Weights of a small transformer language model.
Size: width 192, 2 heads of 96 (1 for keys and values), MLP 384 SwiGLU.
Architecture: RMSNorm before each block, learned positions, untied embeddings, normalized queries and keys.
MLP neurons of a small language model. Each row is named by its layer, matrix (gate and up: input weights) and neuron, and shows model dimensions 96-191. Each number is 500 + 40 x the weight over its row's rms, rounded and kept within 0 to 999. Numbers have three digits each. A neuron's up and down rows have the sign that makes its largest values positive.
A block is one neuron, or neurons of one layer that tend to fire together. After each block is what it responds to, as a language model described it from the Wikipedia text at the highest values.

L6.gate91:477531524488537503486485463529532551445516456553450437454523505502496463496455491518448464536477398479511451502543471495583520477409517445532544452494485519524475422487486435479511450451541431561496509477474546533471503477518503576519553498429526504588505427558458477475535543443453570482
L6.up91:488579484514546558423481520527471518452541487493459519534523540510538559458554505472467490528514512508479478440500539460545497519398461469552491476548554599518497492481421473531538497521527487481484586445424494492514442497479526573516583444530616594510494480499518529493432474499457489569
L6.gate329:540494485565480538533476430459488503485479510577458556538567440472534510484494398502514418522476554441473482539556560466521489434489433452494451477445494494530490492568498461550504524534495556540485520505532480483473549513497540493469466467567541439500558506501488457468523521572485459542
L6.up329:538506505491457517497539549559486541501483507484443488468493515503591451433418488475538477453529491437514522522504516571557489510493563479471435414551466518464506538526482493524522465479531522362505458510450477494564446507496512487505441413553493501471518516491537408527493510536475501494
Description: The space token right before a year or day number, after words like between, from…to, in, on, or a month name (between 1998 and 2001, on 30 December, May 16).

L6.gate22:537533522398447538434538455523510503497456465516509390485500561442496477487530625440543550523479482494473431432473512490496539485577484566507471465490512523427468474448551528526536521539467510489482489504501451478541552484443552485590464499475460466488541464595452522516524535508521487521
L6.up22:506536541499549588485449522486485547536541432498480534567496482499534556530555525581507541514556445544504448498458559525542497512438568442490467482480424477482529502508452501422545508443529515486536532479526494486475534554564495483474498419407514520510463544488565475491458520526497495528
L6.gate169:593494564457521511427490555494527551521509442513511524511508523421458530465539488474462472478488561519424469505540485483543489528526485475464465418522447482507539472459436458460521584419510502452515512493480549573487512462583434569464489481494493462534454496469479498524459500516513530434
L6.up169:558459536500481524503512479455524442507516376490538500486511548469509444434499535539452561527458484481493487523461493506499461499570527533555481474512479480497464550456466531565476454533482549512557422462482493486493556538542522551536499508545520414550529494485515402528525499464507553488
Description: Fires on a clause's main finite verb or its inflection ending right after the subject, often reporting verbs in reviews and news (noted, added, predicted, says), and on that after such verbs.

L6.gate27:508511498505443593481591520589482535504456519520492512470574528554507494487535498559438564401490483499558511485443529396526586529586462460459515526490571489472532500466434526463504500457578472514517523481578516497410478521500474525506511486572513425523475451479488496586522489515476510449
L6.up27:570524410500497486505534465548531493523436453516467566543495486511529444532460533612517560453552523556582497482487488478555513459478564484564510431502456531454610464504508455531490470470512402503502443581517434517424444577521548529455516469478511498475484423476537498556519457507536452468
L6.gate326:537583521499522500484506385503481508573531497496438495440448488503456547511503473499487553504510515522481555490481538460583532536560474464555488482451451462536481470498490491555520544530525459456560509482506513494487471566482507502432459450509482480525564512488448447477514550437478496540
L6.up326:477549463481516460488574445472499449560515571484522479507459461533434511490443477524498510429570502530530512537426466540506522520514492447513511461474513487482450515538472521424402504539486492475495435502503504427557502604538455423514492538455474437516466533452503514468505478522498536470
Description: Country or state names that close a location phrase, such as Hesse, Germany or Country: India, plus line breaks after headings like ==See also==.

L4.gate35:533480525524468470507517535500503484452510515496577533511556494538571498493504492441454535581485481482539526547504539432458539501516456544473498478513469508506484468473467524568472483456483459556571460446501503448475491511506485517449490530540446514538492490537461491547512516536523538495
L4.up35:488459521525473558490512497485501511529559472470489553585545523477582522480500468524600450518534466445482474485489509455482488483451518498508561530503528428516539573452540529570463497557501545488469503438525546514485501508435485540456490492493539503480538448438500500527527449552520490468
L4.gate48:517497471515490515484505501453523512550540490501508499533503509483531447486466463529484475519447551467488455512510453566478478512470573518456546454429516531481479472497483559511466486591521527453525545503516540438531484488493433506432455509493606447478429472465479449531488536521486550518
L4.up48:521519544530475399558489553540473504461505501462506511515478529523434483501417455475484430560452505460493480499522535469499496535393504538432492552480537487454525490527523531543436461490478468524541537536481487552550488510522530509503537535487520548495437445465525546523499479586551493513
L4.gate88:566520543546516459538447523447480484500455476485533542566471547573508521478466472452467503530507484540466475412518489470510492525470470543569466544445542506458525491458471473549489428491510438493506476545495506602520482497565522485506555457510454489574502463522499474500629514569462489536
L4.up88:532481540495465506445470531538456476569453533475502500507533549505526438504491533467466528460502466544512478446484469419472491500532484464508524592480484408500522515455569485469488545492494496478464467506430500522499508486504497501471499461491554469455468466471492539447499431474476462429
L4.gate150:510528510542513511475476598486496445434445496518558559549409466475498459434473456513494445550537492509519514545500472480471470543508495520507536449518485458537528429534527509472530557633557487438549512535492607461491519501533558516414536504450489506553409464457483546537540480543519496535
L4.up150:498536515483460532484524450524485492498475468517510439608575504484470471513417531444466507504467495479476508472524536491491565489466509488462548551434493545517466486448564488522480510527497545491486568510482512460465509449484560550526463486567521509556514445495506490551473437516493469526
L4.gate159:499549543490512447441500538531560521596549454494438490509514523521515525493511466479465496484462509484476498534525561442536493480562520487462458447509494510479540519547396539439484516493462468549451477563476486530516519434491543551535471548455589528401497504581469536517532456466460526538
L4.up159:540442474580472459437469518537544465512504512510595505603486584466510426456485530546539491496481513452521465488503572466536442490528540503430493506536455545432514465471542545535561483517561424511515552500597516540494459473503462567486459472591494494571448448485545520536546422529484510519
L4.gate287:485470452496550504469470523514553501471536516475571473504438601482425417504451522586513517468527574480526532463493438486492464500579452450523540519396553495490527588406498503509445486526461576498442532508517540533483504511536497531520524485570521422479540538473502521507504559480432478540
L4.up287:586566533513433512472477536465482448529537413489490434559522621493474461499498555505489565508548479505484505566484482461516487505552525432522573480449515514515467463514447523457476486570472510573455506503447532553506474494515417534466582542499469518431450471473506511479493449482539475481
L4.gate298:477520442502529496511418492510479466496546508551521438601477545477463580499483460439583471548516419499465507486472537535465517562488493532478531515474471511470449449467474495483514445477543523514511540534474460437476447501541483546479568440533580489519515505438474513550476513549522498552
L4.up298:445529551576467500483491489472402505449458543461509471512529531439465506521440454514551498629530568509483556545526474474437511542505511485425522441470547572481488488502537485474505606479515478524466553498420528527462446455491525550446477443473492478469527541496440522521405481501505502570
L4.gate368:549530497438474475453491509516529590538582561503495496481574507492527455473527461517485466532429470492406438488520518442484495475441516525504489520552502481523489507490508517520486417548466469488486456512492522484482508510515458486473439391434493420504455453491572496557502490532563505512
L4.up368:491446472404414478450478538475456500417514448488480458579532537499503483522574529440463494499432562486512494543566529443467534489458489495519543518528515438476478462496485552454534455482522445473523458558492472497506478432533497479497457497552557486430479506436601475525526552467523492500
Description: Final subword pieces that finish a word split across tokens, mostly "-ing" (throw-ing, Dur-ing, finish-ing), also -over, -up, -al, -ly.

L5.gate80:505514517444425475470511493522460507436441538522543542474602546448495480462488450479536520447496477494466548536470508536516535506514560508519540521476556428564542545494410524503421460467499489507457497560527442565555532539421504492521521454551506444501478552521571521522464444498474479506
L5.up80:541597505420497431478578536554436531502453475512428498425539491490467562565515499519579492549521543464480565547548571543564503515510463540496568536505496471530495479486522552477537509575445496527451466460469506487579465563491487544515475475497450473482452474498529499493489482534521472528
L5.gate118:483487483436504581516488506549497539439459566483531521580555476460490446505549560535465522527529526501464444400535444392536492456521483522546551511541560523547471516455498495599515450544474439502494513580513567481523499489512481532452541459529474530525513490495537545513529447490486551469
L5.up118:465545490511484511496385572468502590450467468515496480516576530492510523552495503518510523456513484588492521486521510503471434488520530567519505461512503518544592506502469520473505492480556449468547544506549446482527535539539569529516495518479524536483517532570531498571471546515493584521
L5.gate127:555445454551485480517528493599547513466451488539496416477508492489479475546500529465598484464521515466463483404533517549558522539492512545488537535457519492570555477450535563461502483509613550506513564462576517404546439477456434424504542509527458489520600446512566554519552538525467551500
L5.up127:536539491543497437518499559483489525504476476506520495462518478467456435517483550531533484457539459481417534406520485529491527501468487527516486473472501461557562484486528543545439516483488496555474501475578478540545461489571492520542562468454548530445504532515544443494506530560488477512
L5.gate275:488535473524510519537492534531514540543506508559531524528488489461519519596493506522583572476575481634508526426546487517514515494440464512486515481475524520479578597587475516434509546551486444566556522534501446511502484525540473491530543427474554451525510498511556502498484428520525523537
L5.up275:528485478446496494535418578571528399471504494469463505499533542483478493471527527517588479473534459508482488501451543428433458498523431494496507498522489551469494448493504522509551584552527506546530479509511475450534489526567533513437496533419488478522517486470517510556481500488498452498
Description: The word and (sometimes or) that joins the last item of a list or a second clause, often after a comma: Belgium and Greece, pinkish or olivaceous.

L5.gate55:517536478494462505520574479484585445556433470470531485526546505527544555443433550488459501528498470503537557404561513522462536492460477513490528505484522484552522408547517569467491534518561435585458436479475535524509487494529512526479580473496472438459516498552478478526494500530509526437
L5.up55:493460544462540505456546499475476526485484539543500508482523479561509527504500539505529509522616561542506510473564460483528465485456449507470472441468487452461579437536528557486459473478444397519479523523421542514444574542510571567459520553508586444476546478484527489474433570442531489501
L5.gate73:503546476474504472501467477460512481393516482544447529504544501484456517511504532498451513497515450444505469404551444538523558470529566483484483516520552483533462493489450592493569464457506411472551590470536498508456494458477484447494486439555413465454456535536542565448476435531483468435
L5.up73:451500434488491505525509518558492521512574470497434503532561505481474495473500490506531560530533441503553544485508498494482561521564523370485470512444569499493466527511469435475576481540526458474497490484531465533534510435509463528459521502474499486444552500493526490509590540462499473575
L5.gate101:504528485583501556483464550578461485507522490430468547498516514482545455525528524545492489503530424471467443446528548465577515504538538490528492510510496559553505433579404471478520466484448478524471520450455432479532524510477619500450509549435415500505536452470497522560405510504494540483
L5.up101:392491471465496485612541425491496501508516510524539591475525455516498441477492563455499528426485488487468485454450537496481415467481485584472500454483603515523447417542498550510504495478455494513488456488500469508568510463487492516505447473510515481481544491479474492541496523499519512477
L5.gate361:492527543538501443434458529523546477463480545573526413503497451552526469540467515507494534466523485479452429511472544574584551465513510451546497506477558470524508463497484510466466507499561519465544542528511487555526505476509511445449476542458472547529558498533470471445403431473515572468
L5.up361:519488489481487496483432553458472454426540513522478486510486478484464503503493461513487518465515522386476527493516515496495531544502524452581454464461489500490471448518471587507588560543564523503500430446505457479490501450502531577498526401489517512477579526453514533510506527421506483534
Description: The linking verb right after an article's subject in a Wikipedia lead sentence, as in "Grove Hill is an", "Township is a"; weaker on other mid-sentence was/has/of.

L5.gate85:454538522413501481562399569450404501485491533567498461494504488546519536453451498567484510522567552578516559540527492457483385564543495536453469454493466567443534490450440377503590495522484525583451498495477476541593534528487411542535543522523469500498497522519548527465531446511500505530
L5.up85:525460534461484504472463595483438480533492562510455466502485453517491515433509589561487557527570489529467493506506523427441397465475468502528522437462502474516477470444452483476529515434487486493417483534442443455523516554503471497496570517538492492456461521512481526469523468536560561575
L5.gate94:549484448509483488568419548538551460502637482453620459493477565458510514472537453493520493488573484524467462460538555442490499503499493461531533486521530516501568457534471459485465485473444483511448535462516511476535485458490522508393487539477479429498460467451525539492490528574542504478
L5.up94:518476549509545492566445553484509471491526521539499553484537487549492478501500563512468477452528471495435469430530481474548585541550504452472506462546473470477594519460553459470523468525491521562543458534472464459490543528470408355550523513527468515517552534502473467460500533531499450442
L5.gate125:571468481443464500558412545478410428484496489449519504459463518485464429532503487488428464497512443513495519458557511469527448423486456510433489487516537482506435500512492399533500469611485494553489490542476442551512435554499458565500577529448464572525522486597492407482473547433521440467
L5.up125:472500526497498518462447558467511415551466541458557511471488466487520514489442532581494477565400488512491503514462554500480450472498433429445484506461466492502503486507516422569506534592534442571551452504454453607492460541406520535494503464430524507484525551548498442463565522418445537560
L5.gate181:509519524420490505573501597490458494509588499534508559498472499496544486495475425520495492448524489509492479491543527455449489540527508463438431460504500515428493487506432463455476491554529521525575493507431448609516513526505380478472526477460488456516491489520470486455558529446484502498
L5.up181:473505439440543547510530578467451484508490433507505508512471497530563504551492440492519512431456537507457546558470455476479489514513506524535480515529553557448493519517574442526515470523445490560490509510493478516492520481387467541500491450428467469485521497504574435542531590497482450538
Description: Pipe separators in wiki tables, mostly the one closing a cell after a number in statistics rows, e.g. 34 |, 28 | +74.

L5.gate48:500549575495485449522446482469520529465473463504509540608450544557521471492455527504559477515514531515503525488516441516486467452455555576482521522446477488465477493508577455513482500499491448477454466461557505510453513510469440562495474472479523427483455449468489492521498414517463486511
L5.up48:528512468581515489470536535464536510480452502434521518530545563545523494518431548487496460504460500444511487465482580463524542491545440563448460532518518528467528495501492520480534561461513456497478522548553548540420416557465462511493424554515522536517530517465460482538567513474456520520
L5.gate160:478507433492514556527516435534521483519568506476441408493491511532484448478535483473534509483429506485460469437510443430586461511561487520555508427532393560529547561540506490500488494536454520453520472551524533535518447498477468541514517470476524543520434478455527432549485517514526508524
L5.up160:587565531539553536485557495498456521529549476445567554523472515566503484519529497503491577558547518474464446545518469460538466572480513502495480450510525498509499452524481496400522517565474461512517432437497501597461434439533472500417478531457427530508478547434492479468492418524489510590
L5.gate184:545512565500560482509488496534533484590474555514476445508485480521553512529475487476396493557499459519490526468538563523549511489523464509507537505506526490455513527558527540462477563505457395470495517510455481479563493555491484546466547556540543470487450487508462491462564528549506431507
L5.up184:553477468477473496533477521518445576580520534493562526540466509548498518548550467483497527514518455533522457502507500469440550404509488473502537488577525525501489560562536590467482448483549515493526601509502450470446493495514441581555497510582444561433558545468504433468508575460498469510
L5.gate189:421523474466455537493479495514616472524532520561547556491547539527470493477442507497537532521444525411484488452531529487511498519464540537539541496511496508598470487538496551462536479506522509532555585468548471525469515522523456462499531440469472399496534529516525517508592485529498493504
L5.up189:477515527510457459535505439555475556447500526542521557478514618482540469486428522520533527488513461451519524518480497515477522415542505583521516535463520457537585513428501477500430522453487514497530575487498494516516488534457511591559500497544418530528536605499515552450471522505524482512
Description: Final subword pieces that complete a word split into several tokens, mostly -ing, also -ation, -y, -ive, as in light-ing, bond-ing, batter-y.

L4.gate57:490478583543558526472536500485486485551532540423515524554475553531558476495559468529431532546468491536520501456492497448503518533539484452561572496542535482428481474465500480434560458517553450514495464524435544519448457514549502479440520484511556441519507573517480559499464377550499524524
L4.up57:527572473568547485481502413452554509530587503441509610485508484545409507516583446597437569474442522489496484520513431486502513547531544451528517477521499497532532512472442472437463510489549493504449438477482530459464546514537513504486504512594528409493476471504422532547559454470510467515
L4.gate91:490569526494549525514512467511512537481540536547459612489559494574488465477507487513541522549528470486494549556525531473473497496516522424487398521525518430437590451462491513566519510453479486530438546471606500492494549479498434495439536529569456465494487485532576500510548504495505487510
L4.up91:523487489504453543582471484495492503552573508597523465470454517537504511445518479492480458500574524442494466512443564533521530566480530444573510436547424523504493506584466490465489445624492537464478495511525589413558487531539497510526523613541573484521531472525463464458473497510475548476
L4.gate92:562520476505505503494529503471510493397573443542491522510544508518550519510505491503459580524516426537547471462558545436514540513515505513506532471503558510536532446531542521501532552465483452557433486469526516448539540521474540517445525532441502462510533552511510464519487578495477532494
L4.up92:447514493459469492598469453538486440472517515535455579497558492481508524487536459557573463491601543505502435559471508458515489579530474502402498518533509501443581463523492492513503495530516483541510429565518465520471543517507459436477516459443527489485497564537471534549402438544490490504
L4.gate117:542553520468608501507453439520496554549556487490468511448512494450478506444513446498465522444512483499497479538470504478531517487538518404457505539445528482463515608455457499451494504477554506524442532532513484523488512495474493510453563499476488357487510521489478589504580484552491534418
L4.up117:547523481530482502494447483569452509547439487477573486468524438464471512468485569481511510581430504519539484494478514485524466554473518477460510515464410482484547466469497526567506526503542509523486629570530458496512473521454444487489498527458451612513523502571507516553467430552479514457
L4.gate199:481529523511493451582472464462503503516590505528411495515566516567525614454517463544464534558503498493460567486504447416531491487515523488463546492481476496455499520512454505524433517473530570507559545430488535589554551441478500483481477470490531446486500489504475477530431486458497448460
L4.up199:496481557559443538557481505563519482522478478503533519501520490501528518509518481488433538526513445415489524509483542463475497538477545519515452576563476525459487530527497514526532542419548551458445452502454557462458509532481515531488455500537453545476472475479493506508501534481458455548
L4.gate228:497516474483482514488511498527410495488489464473453551461504434496524528489496456514581536529571460518507465480485513447550518442537475516557516479550512382527500472491456588529541498538518461470556443557495472462482537551472443556427539488513504466475411516529465511515496502465478483539
L4.up228:409476499438468471524474502486425495554559456497554528474516485499467490466544440519521517519479497467541395537498448431468388603514505469504512488468416510537504587485506491458413480543493544485478565471462490526494486519508599529457548499506488481525418473490475526491552458562530443442
L4.gate245:503543502533544527516491470574515569543469478442513462481552526428507534511561492548460488480519481552505455523459571447490554452593482550527472587483615495448511482497459505501522530528485445503495528518482570508503526494447532477488473564515524486508540519472510577539473522511519486548
L4.up245:492500509501523506483499470534460557464473417516402516516540550487509470549513541508435487499451499474500465532500502491519561528433484466441527473526523450419450469495461477515526503502451590552552551556548479514466499522461505470482502555466571429529511495542532517478563493477551533500
L4.gate261:543514508478538537416496451501548568435595474549494550472563502546449505548480496550540507470527529533449470498489565463551529506504537428544536495488506531474486570518407414459474422449545570501513499485500511504580516455460479438526563545506521517529536448499561528443466445505495480499
L4.up261:544563467513491424441466486476455494472502475538493532537501452545535502506530408507465511477488502540527565475441493491521528477498582426475378504473458460458520508491546538478445489479505488465480488537523406574487505482442494559487415514481553538447440430434536533500477483482518503517
Description: The token right after a preposition like in, to or at that opens a time expression, such as the space before a year ("in 1933"), "time", "June", "year".

L4.gate8:446515458436451513536432459461468510459561485514447455450540599539425426487429554532522524470477493497517465495556477510497532547526507522503562492480514499560454533479426483475491420507445529476474542557477478506521523508432541533512572505504499453460562482443482476508536551506442448505
L4.up8:523449560502500488491512434526458501518535487489515591468559494448521521436431508430488502500440521447534508495519532478542418452470447526491514420483523486547472498540557496461505473446486512581561504457547522516484515554491425522543497436513565482556470445489472516503503521429507461425
L4.gate10:557558568464509509479454442495468657506433438485475486602471472490498498471516478491505527480492543440493487493555457472478462516518558494504560505496559493566429531512473550541501524512501493500515471543446510522520495385516404523517470530453535443519497506509560478541461459463471531428
L4.up10:478513487446576506439495478498419507487473523552535453507520521427479437548496506483465458535429541502415456509501445445532518451552484483402557511488517515464506466511523494502545495483525495521562461433486420484536486500408437432480513437520478475492451478488543545505486478457517476488
L4.gate29:509517493462531530495488506494445567509532457549499471543496534476503476501529532471579526484436476520462578501514537556478438503488497489488550542503513501460563516512486570439476541549453504534546493437448430542540471553475506462484514531520520439558489486520457558481518511477571559494
L4.up29:505546494460471557620544488533532550547587433493531517493474468470519466477487517487488562468494496505570536499513510530455496439495511485447543428525463507526553521492453465492544505466450492527455575474547427523524458402531500493551478533603519441484450518554460532442602434461541452483
L4.gate170:548509495523443477547495474487547509443552446488476480557568490501544451411539529539529465531512474459450514475518525506493438442481551541428437520408495509496527486483506492553502508537529503469457472550530466556529476422497454465482477466518537441519518533544552478563524483456501414447
L4.up170:586475506516494446511489509603568510441472530514573503489527441472563466505486506464481464445495489512525529485471598570517519530506446509421457486513430485496554571567460522549530467522486478577591552502484494519507531481554465481494473463496541586493451551558472549459467443542520481480
L4.gate248:540521513521482544455509453546506428596506506480469549497504475444518515496579432522473462526511473518468509563492559499531524525476438527444482587462524421584491519549510463552520480554465539519554494486510512547583541583546525493541569427488525524533522475543442540542541489519517503488
L4.up248:509498542487472524471437530510472504545577465546453431501515461465473503471586449468447513437449473528531466515485493526467475525445467535467553507577544504546453511483471447534530486556529540475424500473486485479472496479466454511516445533510562564492531543551524498471475514463499510506
L4.gate354:513530508475465454528505456462529482498515482545442509520602387521493553475459573470548497482479346459428476547510568481536478501513461433448459453487533488502535538536408467468553489451514523541455502487438488540480479482499550441495563518548491451536563544599527549514458514476505511480
L4.up354:502534539519563568471503516519552496477517485528517514444507395398484521521517495507528500510545446522406485507435504551473511506550454492471399496501454517512546470420496456496508500501463464538525423434427472583478522439535549505547519467495483503491579503539448511516505462470526543456
L4.gate358:503387517482403523513515497419455426459453505390479525486515443518510489501494480454517531486500507490481526488585477525489403586512485550467500485528577566420493477504545500542382502501472486561574485504458486507549525478476447544468494539491578501473486482545481461532468469457498499511
L4.up358:528507560458575544561498466497477482549588552527516470435560523543501480513482460565422477504486474573517434469559528470462463489465520428458491571508475470504450509520463424507455511510454489528508485413529472483537509499539508502474520520597465472501459563521483495451569464539465534525
L4.gate364:549467532469498498557383481515436480429449439543520501533506463435451550544476546524519458512454510443496489483532568479485486514531447504522494455486484515515519405541423505502397502472550541576540459515491463552529513497518451466451519527507471472546514525515498538511500449504522528503
L4.up364:605475536489491470476489440528522464494517489461475458530500495474518453491503544473505525531475467469547439521536604476509441535491394476460473559502473485460535501460478476450501567447488520602568533448505485525465508544459501455534528537420492477518460480526463532419536522423522481475
Description: Delimiters right after a number in sports or election stat tables, mainly the pipe "|", sometimes ";" or "/"; also "," after a birth-date day and the "st" of ordinals like 1st, 21st.